python train.py --num_hidden_layers=8 --norm="rmsnorm" --positions="rope" --init_std_qkv=0.0156
MLP neurons of a small language model. Each row is named by its layer, matrix (down: output weights) and neuron, and shows model dimensions 560-751. Each number is 128 + 32 x the weight over its row's rms, rounded and kept within 0 to 255. Numbers have three digits each. A neuron's up and down rows have the sign that makes its largest values positive.
After each neuron's rows, "fires before" lists the tokens most often just after its 100 highest values on Wikipedia text that the model never trained on.

L2.down470:176141138185132135114121131151115094049102100132108118145101117118172044139122154111150125105158169157168148152155074163159117060138162117117098115191124111161126063059170153079159116121133125154147154177143139097157141080153171170151159128137111128160074123137139134160088139087162175115150103156140078131076123046114140156131143175147093186069097096152126074110158123137146145144103128107062125092131147042134131172142118168142150127143114074138090101161121139179106106131128154154126158120093186157115116126178131125090119107143083098110076135171225140129110045170156130093
fires before: "-", "\n", " ", " |"

L2.down841:176099079197182105119105132081155096105185078072142169099075106094135131083112159124075110160143112105163119147174124136103110151117133098181154106150170115147151120086094122118122057087155173175128142163159132136098133129173173140160145147085107135154120147127150089158157143220128170151226081176146158154146107093145128132158167126187092137092069176166134089102124126159092111125100132203114140058117106123150107079125112085155093132097119126108159156102094174148128154155143091131152131045166085186204112140133128122122128070098154074171165150042137112127134113150119151110
fires before: "s"

L2.down18:128147104088107136149121170086076069209091129147121135126091073142135154115123078192147070129092138107147107084144158079151109161148107215143217131112104129101142110097078119119130145140124153085158098113132081133159088115152141064140118116153136096166111152145134067154133123142125080169117144120105076188145116123168109090104117133153108116065112067101147133159144144125096186229103156074104116156177092112130193181128122154117129143128156156097094175118123054157138135143116061109127140110131139104049094164129082104135157102146109168140109134154133152117107146129175087108
fires before: " |", ".", ";", " (0)"

L2.down600:112142087145107157124139136126112117118142139154118122114082145128098128158129106142113095133195100160134129138132142122033061118157128166130055085132117118178084122115166132142121103144101149146132115148152194164126168128067139131133074138119101099078225138174093166170135072112170060111104123126132139171197046093131108118148080051095141089114126118142135126155083063116119156049146129140134132149145078124118118155113104139124126099174132121096146122129109126098183147127113155145138091146163125125132131178147139114145113083144083173127187168109150103100105190202128094132
fires before: " 0", " ", " —", "\n", " 1"

L2.down762:157153129119115092157163073135112152157094069189163105155154102167108138194140117078090146145115117132095157076160136070139158125133092104111125091192069167117146104125147124160114160171106106146118150135121048096121051128088162154124101107154140103117199059127159122153125173172160168133161091146069098148146168152151172101126150057069148123083118163139120152141081094090140202150147093124147131143155208099178154148143144061104092159174101117131223094139061066089144137150165100115100133073125139131115162196068146102147138067160064135131149167157126154121100099087137139157
fires before: "|", "\n"

L2.down1222:158122146111109088096113103168099127118139094133115142111105104105092147067130125161116158135127114059153147106160102109134147170105158134160176151177102157110133057128131129190111160134124128095181100129052114124158156126132140091121121081141152105169079080134086169147157225158155133088161158101138116082119132137141119079148167177117121123078111137159154186068090126139112078123152130153117127124118092121120163098077180108086150105145099110140153130108109168061130104138127140105134143124137089112229089205136152122125181088094110148146156107150140071133141167175097111084
fires before: " |", " the"

L2.down239:103154108115077148088144170130138130122123142105111083090138195131176151141143153125126152118159160116112116092155114127115131113122114137085136147114142132159131128000141112135165097152147163140083111133148107137100135126124123188167087116166121109123112126122118147177126128131127094100126120149114168101198158194036140093133134151118110067137147099110143165111163121153142149135115067088121113112111112123117146159165117156131118112124116099160107142129142073110152062093171144149132133143115134205158128135168106107072087104079096153127132140159089147123118111103125115088
fires before: "\n", "|", "-"

L2.down1790:122101143121135132095174183070201114095140135162114116116082134111131131083143108132117111165110125150148117086063101071173124131125114109117161154204147098110068142190212116132127131132126160082133165097102091094108157122152143121110109098151089134043108138147145106048131122150112163153109147113101137110089134075115083190156152116117158128084139101109136118124148140087196127119172098121156143099211064171086129123174117175166123092135109126109160163124124143142126143120133165063117060106169133185136123105121094171193113136078180132107120102139105123113154118122176185106
fires before: "-", " ", "\n", "|"

L2.down174:134092094104137108100119135146125198104174073116138160112172136120097141150141159149140131121148058109163090125100208128145066150112123089098119132112197095082145160128032149083094123142136113125148124174144062096102172048121134153144113149137096176108105158162124117150131127137146103106091120146152161091158104055126140147151132180167062154111132202134132149147146152184133131121095106118121153133110056135164159124086166160112134084108093103126122135161129061195134070121105123099114112106116167177146115131083077109141067147110164160098090134131173096102120137108204133182
fires before: " |", " 2", "."

L2.down217:088099175153102117144141135155130135108127155071126143153117171111104175089200132110092137100048158104136076161139117091106121176141200066170131133132092118194145111158155152099105092147123089155095098131112154141103166151104148153174085182087132167147180099146091091112070142149127169111129110145127128080044109130155117130139152141150107159111159162076123084093150124197127068091136190097162145123132086092178063174159184128173191116085130092129149094088138195151156097091160100165143143160144196120057084084138072139144067176145098134095110081202130142129148113124128127090
fires before: "\n", "-", "|"

L2.down1147:131181150145141099059149108115109078125106142141177094113127077089086107192054122105098130146102130147113087132147096086168099151193117153195167169148159175100127144121134153105174124118155189105100101146091109107075157183136124104132064120166144142150175137113097164120145119129170120093119145089134145115048091111134136131153146101125094144115092111186134108141135151140099092123135138160105167142077167185143112144102080128082126164133083120047142080096121098130121134129105221151138134122150078144160089141130128148123163108123168060087120118168112084137098117129128131135
fires before: "\n", "|"

L2.down545:117079134119119091168149121116145146117147155141128139145132082135139144131085154155162084171144128090142126152149157124165149145101106130092151140128082104133140108151152119149143104087208110132172071159131185087100115169114150109159137098117127153076104098143175116148128098123113165117174134163079147159101108125101173143136153183092142172134135123139114098182083092182157143096123108098201145149170144125096145121123117072152122146114117139124106121118098081100134158133150094126129085150125170059124115064177138144139138156097128092115167123107111192127049100190069138161
fires before: "\n", "-"

L2.down1664:125141067164097111068080174186155121138107183108150163083097109098136094109084155188151147116070154134149124146144108115112095162103096163125134129167152155128141160148165168118142151123211097194160080084136117085116121143168182141148093140167184098070131147149128095102056144194069192131126152127143128144140102133129096142138143156130170129162142114117102109135186107148193152081132137174163153146145152177176106110154135093103203136145124107112163091124085122134130094131124092127119135181103180151125142107184152120183102148138129097114162125099109183103160103070133134137
fires before: " ", "|", "---|---|---|---|", "|---|---|", "|---|---|---|", "|---|"

L2.down508:130102104125094153104138161078109142098154142107115128128142092139087196094175159136126138122112161144092059123157147102155090148125151172048131128121129094114131154158154103150063117116125072128162124116121138093168145099131157165140147128183113181188174119105118141074150076165193091098096099116140107172102109127128166081144096149119126084163142117060138140139111159092064117086125128129140092166144161124131183096066117124194094143142125118134130121115102048179114087175114103133076127152098123092092168096155152074112134108110165115159084131139056145144132186145161164110
fires before: "\n", ","

L2.down1308:098146125103165142074109141135062132113100082132150131170178094149096082146153098168093089142094113159190089101190132127114134129131142123187111112155126125134145088098115120147120163151141130115160129146142119175144154109137125124135098164126157191152134146111119165117091131156108169147181088102097138165153120124032109180179141185157125118118110162150218125136136188098075160097138136169091165068104164094227159144121174146144126143127129166159141121174133123117096119170125145123110118127178120152137116083157151072070159148152127110095072120144151146135114116118111081169
fires before: " |", "\n"

L2.down2030:137188167157102083127123105114100070180091100083183104144104137123170141099102092135147117111165096138154162154133156141121103123113129098111093131106071160178137125096136124152112134157091132083167171068154130133091141149139112121153066073127112090091171151123058078150067112093125160072089121139075141112149134152082161122142073219138165128149128109106163144130080120138150205162122098085090093137158102164126110102138108167155151138120143082087059142151124104164139131111093149134156125088135129138168118117142090157112140109107174148123126124172144166097189171104128137199
fires before: "\n", " to"

L2.down42:149155125142177111163184104116165145110072150079129111141126123105093127150116107072156113094071125075121098066095136144152107120137090139080135101109106153156150127135076100158127154153126132114113120113178178134158115099105165138091136104112144123189145065121152097113124176113131158107108164119185118135119152078190122184189109135134111150116139119140090068097120103099130119162164151137156141110129117108120105137130147139133087119070127102163108064163098138179138102121130166104103126103108144173119154128133148126131209111083168119085097099108084104103082176128147126126
fires before: "\n", "-", " Party", "|", " "

L2.down24:119117096099137126102130074151143108136122115112156131128170138135126187119085175122210091111074118071143099167105176161156110125144142110115198093054163140139104150179096088102117097100089120114140105143142092149094138126104172156148126159089160114191091083166159119145082137115179097129162143098131099181115146143158122115063116138131132153159131137168120111106120154128153163153106081100152115124163164120145142030055065079138162118086110130162136171154113132113132155156076134137065116153078153155164106148093117100067137143095092147122153108113096123143129147173124205104
fires before: " to", ".", " of", " with", " by"

L2.down1862:090088099117167113110134165132146112143091131146143129134115042128143150174188100137132122075128107085168136139152113171156106135119141141113136145137114178111106172123111108155151166120136131176144167127107139109142123179103126140136090078169123082063136145111106100187100089154155134130110125171128169117105085077102150150154119078126119066088082130218149122158107162152094132099127151156209127132125131132170160098087153146138118149101122102127060182070166104157120158091153077145143090108163110103109115162094142139104134129145075111145042088144103079186069162128119090112
fires before: " |", "\n", ":"

L2.down1466:147146062119138117105128113101098055121085132123107112160180118109151137070162086182099123094165118104127119070112139093143148153109122162115137068132121114126074135140157089165138201115132119117154103115144031123140099111085099145100078173123149120081166113088115058149134077102132086114059075120124115098172120121149107077100107130127128092136136164119199114117126086083138166101167154133120142157093137071155135134152165125109078121110068090128074134133204117137102155102152133152177144115133161130128109112140120170097170111131147124184139101070120095127127133123060185093
fires before: " |", "\n"

L2.down1451:161140127168074152169103112105132101195094142167097117117163121143132111165122148140160105096164137106083143129096171179093115122099121046125125135090141088080130175108106116109120086128106107194137161120113127118066121090105178077168124059152104119134089128152044159108172075122126116095113121151109121112100130099136117130146134174082124151168128129121158124113173093102152141118171075097095091144141149097155124071135082110128144127144080167114131178130092123118122127098110074150133099115198096124122124165103178123136090102147112139115041135129134117115095162152118148128
fires before: " by", " to", " and", ",", " at"

L2.down955:106100088089119146094141124094141145121177128140129134110155107202129107094093134113094082134183147163127144146176117136093122082101059137110166204169151103148119116093165113116158187118177144089125109092099106124059113116193159104066121095128176098104205134102101066184180159111108146145123144142088124147115133150138115136137120188099131188110136159175131072140126115143151145113113109168145112091138104149162160153177100130123092178137123141103117151174116134126106106112144135127109095058135138067109111106064171131077088163100162128115120150175176114177100121171163128166
fires before: "\n", "-"

L2.down1144:139128145198119114094164126116141135111108167086076107108117137132079106134225111056061159117075124122095088128144115133162113107162138153108177051145146135151141106108125146107105085137123051140178106127119138117149062132134118150144108158162144080184142098144131170123105148125133121104179112108163087157092111072097154133112205102058140111092145184115107102131108118118103151080144135158051160174105146159076130170082155135105139097101078152143181126183105127138154058126102193173082169161167153137131142115161092105084160136151171132157120074133105103124125145166129119144
fires before: "\n", "|", "-"

L2.down1898:134160168081192168125147136136140165142119148200097131139109128147158167127151102152129081131094095173080155149130132117172105085118109118133091135165122179104132134087095149118086155182105077138162100088136138060113188116148102157136178153090126072155113166146110135107125176138082139130150128129120066090106093137098112091147098133074130170141094093145142090169127178109198150125096098145147155107046097154138168173117139104113067093165076129151098147135139078161090092168131109154104132141137119217123148116121099105168128161169165087143103146181121163131079151142159188098
fires before: ",", ".", " |", "\n", ")"

L2.down1123:145149125114190087141095148131165137182095103083128125179091147141155132102180148118175138152069095116148160146173166040099121140145116124139046144147066104152152166000138074112053167090092161055109128108162154187102134190098088102094133123112153134154147153083073110150089178170122169116097132126142140164146147171153139098085115171147113166143125122119097112162113122173133124136150124154135146148084154101123143196081144144106177151161117132143114123147104107187146120153103112165129108173199111240143101089164109175161136143123139098104152080135159117140056160109122132130
fires before: "\n", "-", "|"

L2.down882:089127126121126126134127141149078138115174104163114133150082106111119174151161163150095141090054103109095084138130080038111086138116178098100133103140078080197150162127128148070132103125145134159129138142124087050138117179207194163147150164129146131099103108171117167118078126134124164168140092111102126096094151165159111142103174095151114145157091140124098120120124107122163135109137129124095053157141163178111147132093101180140145132177115148080128124118119076141171141138181107106096123143077179137063153162110152151153137151103084083145185099128135126069123100091109137096
fires before: "-", "|", "\n", " "

L2.down65:095161158130151159150106128071102114138194172200170117173067102104143131164103121122027091130152098081097103074132075155147099158157135094121142172182129161166117089134147107113084106168084125083116151125105103130158107126121143202131117142121075136126134133103218140115098112106145101160107073148078129125145139126115077084115102189125113100106137093147143148140108079166132122133176139110100139146157152114131133123159150183145135108171123126067141171128149110120076149099089124150136156164145102119152166125120112171107207130100120157028154144107053110121076179076088160119
fires before: " |", " the", " ("

L2.down1374:138189132127100100131163099099157112159138071124146117132148137121108143081119138098110131150131086141163179177145093079134166077129146175093148154093126110148143142114134171141174113136142178142143148178076098087147069113139120145144114157128107092111156154154124129162116186122129179143132073043153156106107109178164104122165110104140132151134140120118121089139161083152121118170119162170187202146103169118153112106163200107158147186161126139125114110143131072127184128082138184162120116124131173142061082054174120064098122100163073131091161095143108147113123090138141093173
fires before: "\n", "-"

L2.down984:137150074100093119117089156091045095111124104104089059108140120114131164107120143139065162126176111147214093111104173087091113135159118160106104154182131120118109181194137123086116243139077136081190138083098111168160133106122088112155094149113107139129206153145086073089133114132109156151160132061149052129141087109111081124107145155131140138127119128126175128165150135139108028064174119119095187124131120101135123161147074144228116105073121124144218124119188096078119089121111099154113171153151157139174085126143160119064089112122151142137182141154130114166061149138154078126
fires before: " |", " 0"

L2.down7:131125163108116137133126097122101142205136149087141079161121093100198144141154149106116126152114171135134137191189148090082134119147104135102082103108196120097137137131188152138144179215163124104094108134144158082131112155071072107165122149142102086023143129077138127086099191099104155176115117156099166105140164144092128060135129164114173111154095079118167138125145170154143141163087139117116116090079095213121117129210086169130189092122125145151101145176155095095109146104155117106156132169128125050106177116111119168196081084079098117155125176133152146131132093106116144062
fires before: "\n", "|", "-"

L2.down1027:132127168111128156155071132119136139174168118163162162121086165156117142139163170098112130152153174132051102141119117132161147166101183119115080166163124141127170072146170141107183082098076113145131126111168106147150180110144118170125125112153131095103148112127137137174102122150157093131157087162116095142138169130092149131158105153132106083152109105088095103141095126126104094151112127137168140113147113043120170131109132100188113044120119113162149164174126100121088064102168157133103154081072169129172147079074124128151166101108109103155158098152111107141118077097138144108
fires before: "\n", "S", " |", " "

L2.down411:115111135119126147122164123140081146159115125155118123160160108097152100150109083150172146145139112131212101111121122105109134201149113197142096104116118170219140115039108119061154084088146102132103123125107100126112111123126133142106178159121124008216099141095070092123058093142168163086126116137164161147085153115139203151126107090132105125091167095166112080161155130147111095130126082246174124055164155160113130095129100142097141175107082093108214069128103139134107129147102156171131128055107074152041160155165066103099124095084091087132074129170074143096069150166160105166
fires before: "\n", "-", "|", " "

L2.down1749:095098106091135120140109129148134110093138081128132116130138166182148108078131124097149098122077097176170144164224141212090167138151150127113113194092111092074113117153060146122123102152163162118116097148121058149130133172144130114096106127131086112078107174141068168101225064167139114150078139117159069127129061121094167116103098108100131135129114126139201047127130164176169149184106139112135161137184119180145149130147164129159091157159075109185051172126132153108174148134135167122124137110155169072190118152152111133165131143139142073119120165111141157173191141143139135148
fires before: "\n"

L2.down770:128089152142083052167164145095067097161134146148155163143086144133145191140105076137072098132154142137111126109125081110095133110081081075127106108146104133108149192120092069116069127150133162128091163119168149134136117156172108057097093095134136051132112104162158126108146102167146149118130141086127111125152152124148094104109114099104124123166135061158115086158154089148124097138168112155136138184140118181117090083149129128133172070162097140111103142147164134157133113097121191136132090085110135162168108160126110174148147143154106159178031132159144081131100108130116139138
fires before: "\n", " |"

L2.down791:151080108069135121169136036150084118169111125152114178092137143161140117145189132154141079147165128101141141129156144126144098167161163161145161154113123128039119120100122110161137089060106108140059115106147124194153171153105147162147140122145159082136199106202131098161092172120101131149148152119144132096132113115167120122140091161111053118161122134130056078123120114071110089162183152103180142155141124097100161099125081157101093093111111179184136155152169123145141103132165135153127136127147124151132132143145109101146094068173117133138126130143079093164139154132148167121
fires before: "\n", " %", " ±%", " the", " |"

L2.down1185:082178121069079145152171086112158144105082082139166114094136144106093132146083112119125099096142162114169106097112062132154068108168073152091116061136096171104124153041097063138137124118171048084136047180090077125164106108146062146115159160199086157157119153143127102145139096100123122080155166099166109114155118082164146154172151161166115096092164168156120152150156142127084096121151134113096137145095132117130134136161200058146112187136148154103092050153129107162134118105063113098073078078160150084156139149141114147113106138193129133077055089150151141092104112137131136146
fires before: "\n"

L2.down728:089114127099095109129113174148170141136157136126132145155125151153096135183180142138166170116085116102142192085156071087041162133090108090139077100117092105176163135099147143104118109107083059137165115124184084112158113124148119154152088203130132216143090109123163117112081176092128160147176111146134129101144173165129119158124162159145151051094195061140159130103156130133146098184146078128089123149179137142090074071164145163120128137140093068193137131083172131139171103150090099092143122102091179152099112134114156130117115182118102126164172113113088135136147137136159122061
fires before: "\n", "-", "$"

L2.down10:098094106118219121180119116105101126100084088053144137206112118145050142173126120091164135115090137127148154130146118129085106110198179148141165203139170120144117183104121116089141173162064094114166101159112134162111151058137158134088082115093121107177158150134142189079096195119088138149141152177094109101102125141117137067179134116184155116096130086133116166136130092076142073188077145110109178148120174068146126161115190106148119159172143145159100148096142146124073158094174138159140154181103070118105183118108098116157129126071094104111126112070149100127073148139082100117
fires before: " |", ",", " (", "\n", " and"

L2.down73:125109097145099189162149130105131109154140112159104106129151167157137135139181161104106171095135169165137118135169091090102058221114137105155170161108119120106128117071101150125132094124081083098201137111137120145199105164135182145191125134098159162152139142123163188048143107177086081166077066135123070111092088098088110204143066124097163124150116128105162087192096126163122178163130164141176157136061172148184157101148137109154089120137114143152110130068132123103110102143127137127201135110132147099129082150073171112113096119177151185124135168154126111125115117115159140128
fires before: ",", ":", ")", "),", "\n", " |"

L2.down1531:142124130191100148150108136177150161124164144136152172156112062083150148125105095022177095155157176061127059108157132238096119168120106127126150095178112153154157099204152078220096141114130148161154164138156098155103129100093191091081099108170159116137113108118162176108161130155111130137099193147167158157126100052154135168101125089146125159095122134178138137127106094119168108122117109102140146126146133118134096144123119064095139139094185145152127157157139138130124062131143129134164145127100083159140180150100120131105119154172162165022107170136161185146128144108137130101
fires before: "|", "-", "===", "=="

L2.down1214:137140107112181145149115090125179169123187158140120145153133088187156144160133126104114145112152103080131134156064171122124139112177107098150129148125174125138158120151114135082132149150134122110171133105091094102096072085092171205080075083089199108150114108152091090100135145138147149145164104104141046131124073184157123164079131099136090099137103147097126080107168157146111121092104130129151199143136149073139109095108107157084171070119120115151153161208126123139121145169161107128130121188177136140165095105088174128143150125074103086104195121144095165148060079159133148121
fires before: " |"

L2.down77:168113130131114116096155201146100124159109103122098169112080153084132094126138153200122134174110135072114173102126106136178141082144130132086164140145134125105147166202140152095155144143153130107154126169111135101133104124184124123122150129121056137097076113124118099135060170147116108147160172110162152155149150055119117175108100148178099137099157215142100117092135126110109093111099193136157105124112108098131147133125173122160043107102120113048069186133125135123116123154186098071122143143171069116131102137168144118109135134141116139130104140118130129171142146114168107130
fires before: " |", ")", " not", " to", " advance", " by"

L2.down726:091089150069146041071117117125129114066122165071086148125089157081130115158162125148100179120125120084112090162146134128103178112093154152116131118135104111124224140045128145100108100118137117057162172179077146151112138120166163128098137170192124100165102157128117101113102170142154147137152097123152176105056173171096114121167103130133107101143151150180159091138084152079175075142172124147147069097123167108093147135133125126120087141184104159139188085126138148157169122164194153162156098112115175162054119145145113144143123142139163112124087189127149125124118089123152119081
fires before: "\n", " to", "-"

L2.down1142:079111148140110109128114117082145119161163111114110123106163098069165112103135125138184114163185206092051158163133160120111059072099112116118174137135157128118131106092133133081151104168123125117151110158143102086138099110123102098186084060123111069129142185132118127109085177103112111099164077091173114151131139129076126103098155136152133155135156134120116134121163099093129091113099198109070109139126125130123168141127163119109030210176089087153125167105173154168099111063112090078163118121118165142118171108083167111083045142142110099145113155101085156146145029092097150116
fires before: "\n", "---|---|---|---|"

L2.down286:124136171105160179114165151097071069128181103138157135104201130160134098094070165152063150092131134145136105102146124136148109124132182070102154137133151091134134150103113145118143114083107128163119117105099185124121178103185127192136186156120104113165124178135146142120075104136112108139079097083122132121163173131135124132135135109130153113130098172072151160097147127135091137157140083153179086141098106119063171171073186111179133111106169161125113101125105145106131178160119117159123177099079189143158164047092181155111093101113154164082135058113121143079101147165104178155
fires before: " that", " the", " to", " in", " a", " its"

L2.down1854:175103157126147065160147118101122163145099114116129168130181137114098139105158188123113139098089135073125114136151159125124141127154135085102127101137151139156112142100133116213214108104154174144123090122091147165178134141121122129127176093158078114157109121133181132133167087119102110073178168107132116197114152138087134120161145124134079115122126136103119141119170149169103114152129174115163151138118132153083178127134118176139095105138097121146108156147058134124093115173133127080145135065120183106115160125056141160137089143142203158183141112128120106156115133220120132168
fires before: "\n"

L2.down751:127101116147138113076151119097140107160145053127138091075133126146155123096148143156097102092142142099096166146129120149078092130163154150174142153156160175132125152156141081156108071134072164122151112122124136097098095077174124137075079138047122166084120135129147119093165175138186164152168145082212147130077107164144150067113119137131104171079118110153128115096102161135120135106105162133165095154123110084114096067105109141154160115144117099117126090131085172110089126123103150204082136152158086081139124101153162124135128147173083053102133138126142090156098083165110094123
fires before: "\n", " of", " the"

L2.down1528:100161086155105078158112125145129139210148187138147131130173218165175216140117112120107095131138055134119131099081122131069094138060109170079137106144070181054150142103178092100133172161147183131127157098131071111133162103140127106123080107109163086180134105127138175146162144120136127134114129138150142086135171158133131126125123108073153130096099098178170106159163106124146110142191109119099115058111133143179146152149109096111163141126104107170177183177149083139164129112105108130150114081109103155087105069079086187109168111120151134157126137116128095140114163171121124132
fires before: "\n"

L2.down1859:086170144159176078114189121072127118090110120158200120201111095123093131164200098126156083148129088125147147113128154115130116071129129155113139112145134099167110078129172098104186149159105110150058174105136125141146139087137134111089140126143119124140099162191062133079113066101141155144093158104114093094114129086158146114135106092135064092082098187120121104176126181086137182170155156116116145152137140090103145214143148150128090101115185150106110153102101098157181147131126113085110086106118133181123141161133187107063126102127102172099180147162127137140118109110124109072
fires before: "|", "-", " ", "\n", "|---|---|", "$"

L2.down1397:068129151102135121162121126104128130082150149071108153126071156106138195117241134215081089110171130098176160104075159140072141131165096105095152148076156160126107148119135152110129154141167147174190162095164085175072114091112111102122088145092191105095159066163147085125163073127188130175112173158145134119077172086129148162127066125118097194062139082094047083096159126190143137117117125111144164097117145162174118095149108127172097155105088129130056087191093149161121118140111129173179137151099099149109074108112156141083152134153112118085128093075128110129081141184103161175
fires before: "\n", " ", " 4"

L2.down605:101143080153157081079122077153099062142078109142157086194097111098123108096165133167160136115139195187135133123114117099128094137060169105117165140150082102116166111133082172069090087087120102204137118127107088084143156124151103062137084149133140107213141202161161137141134143122117166152171133161133090137099086128137055144120108148102110125113149134137105145178166144106164109124114173150132080147168167109140115082111138101137154115092179143105143105144140143179118109139176171163139119157096101175116174136131133171107181122131137085200122058140095170170115124115161180080
fires before: "\n", "|", " |", "ali", " Attendance"

L2.down397:031085189030168144156143089129099115168110085142099187128167166093091168116126162155160102123084137105092106113090134142107141118072161148139103162107116161139086148158109118109142142110124160138151139172105127118142126111163127150110032127088136064107142145137174136171142136170118126118180171162180113151101091103121121134118149167122158141114093155112114127096155126103113104158089112144117061151097149124150159067094115088085107113121094106170145159101179136173130144117109182120108140126071163174121194105084122157127158107133104212114096114102120142134158141148128126161
fires before: "\n", " ", " |"

L2.down163:108117201134148102112073144069101096072111220120157130049162148156119138091137101134084166174113134087136098156109112147157092116118144070164157134139102180197151106048103104118191126105129102154140149075155128095105187148088118141141098180091138091096133127127035147111084133058074134078120117161098180124119137167076132118155079114144169112080125150117110156122106103091123173118178118127129152134096100082198124137090117130084132145128092170138089097166153112097146125110180127191109165132106122113097128167102047119137107100153093098133084073127136107081124099189098112105
fires before: "\n", " the", "-"

L2.down485:077126189124162201117189132164197130108155162148143117123104114160114127118156154089172161139088107064177077067145059126181118160132101092152121114065086106110149110103109132119132083151145110155159111148106158141133105125132061115129210128172088076175103126087114137139099205131173098136117134124156173155073121196202126103100124134134087070097130123146119129134068184147126105111138091154133063119150132082139098099109105109148108122096141124171207147146120193109112099079123095133130172085092139138121129116094157160110161158154124172107134108141151157085145140176183135057
fires before: "|", "\n", "|---|---|", "-"

L2.down1101:112096097093099105118113117084111130168156129147131113165128198121094126108093176119141118178167176170103156075132156080085123106115141135107167062152164190164070137108125110128125096089139136087151131168143068096108167116104127094144105166146101155063072173149214166151141174145122117115180094165164218086138141125127090133157116132132161158137141080088118093125142125142108117164109121156126135169127154099179105100095189148133138111131137122138093169126140126097114072130187142150076113180129122222116128154122123132126056049143055069161134128123120174097110176049111169135
fires before: "\n"

L2.down1787:113152114175172145107097113111094122132115138124136111122185116166112143176111148163142117097069152130135173077139139112108142094146145100119100115126124180100117154098133070178141126122115143095126103094128076143067056110111108106089135088145100119085126178059118097135140125152154125103115183116155159201162130082180132124162130117128156159101109136105124084188211096149162116143123170136198136092080118146116177096115072097143095189080141137117082167080131144113149071172108082000160178113123156107126162134118155147116125119175138146070061097133127108085168152127103153145
fires before: "\n"

L2.down522:173153163125178154137114099131150142100138109156068161098131102145164106110092173136108121164129191087108144100142155118242101140156053142134123098111155101139149115167085144103152114138132131141118093093092144081147073100136112119090046110109145119159149204151106200117117187163152142147042197116103094156171090148111120137133089108124119135100141205160191185112108130048108098101111179138108172088074126125066105148083159155090156138129144172113109130157133120129130116134161155092126147137141146146148138171122181158104113100104136102056144185202113136100144094160203212123
fires before: " |", " the"

L2.down423:189058105156108083120082120081167083129154124136195149123144114119142151157094116146137138150146100119137182116176118117121138129126156158164059143096135144125132167181143101117145104149099123130116166146099143165162154110144079175175143163147083107185128137174146104134108087114172136174146054163076095157164145105136169086149148083171152125109146142113155164110138063154109062095112187145141160104130128091151121139138107080164075194216131165181080088126175125138140150114100089092166121100155123068198158111119131211131093147158084149135165146152154130189117156150116112055
fires before: "s", "t", "m"

L2.down1390:151130113107136157079075151135142128158190116128107145109086123112151199169137101141137105159128119157141106186143164144115118060095119196127176193172127102075180077128129096138156150160124148137137134161134131078138121092128069154130157126135109078104146129143097091174152079156108168120180134202131163133089135093118123108099109148082137090117092139116127100163115115124131089103091085138152156075123074107164129145154126112157135156128138120146095128159124127137132131088140152129146098120143191120137087041190126107069125048111077153111195140136121111124077094150136138151
fires before: "\n"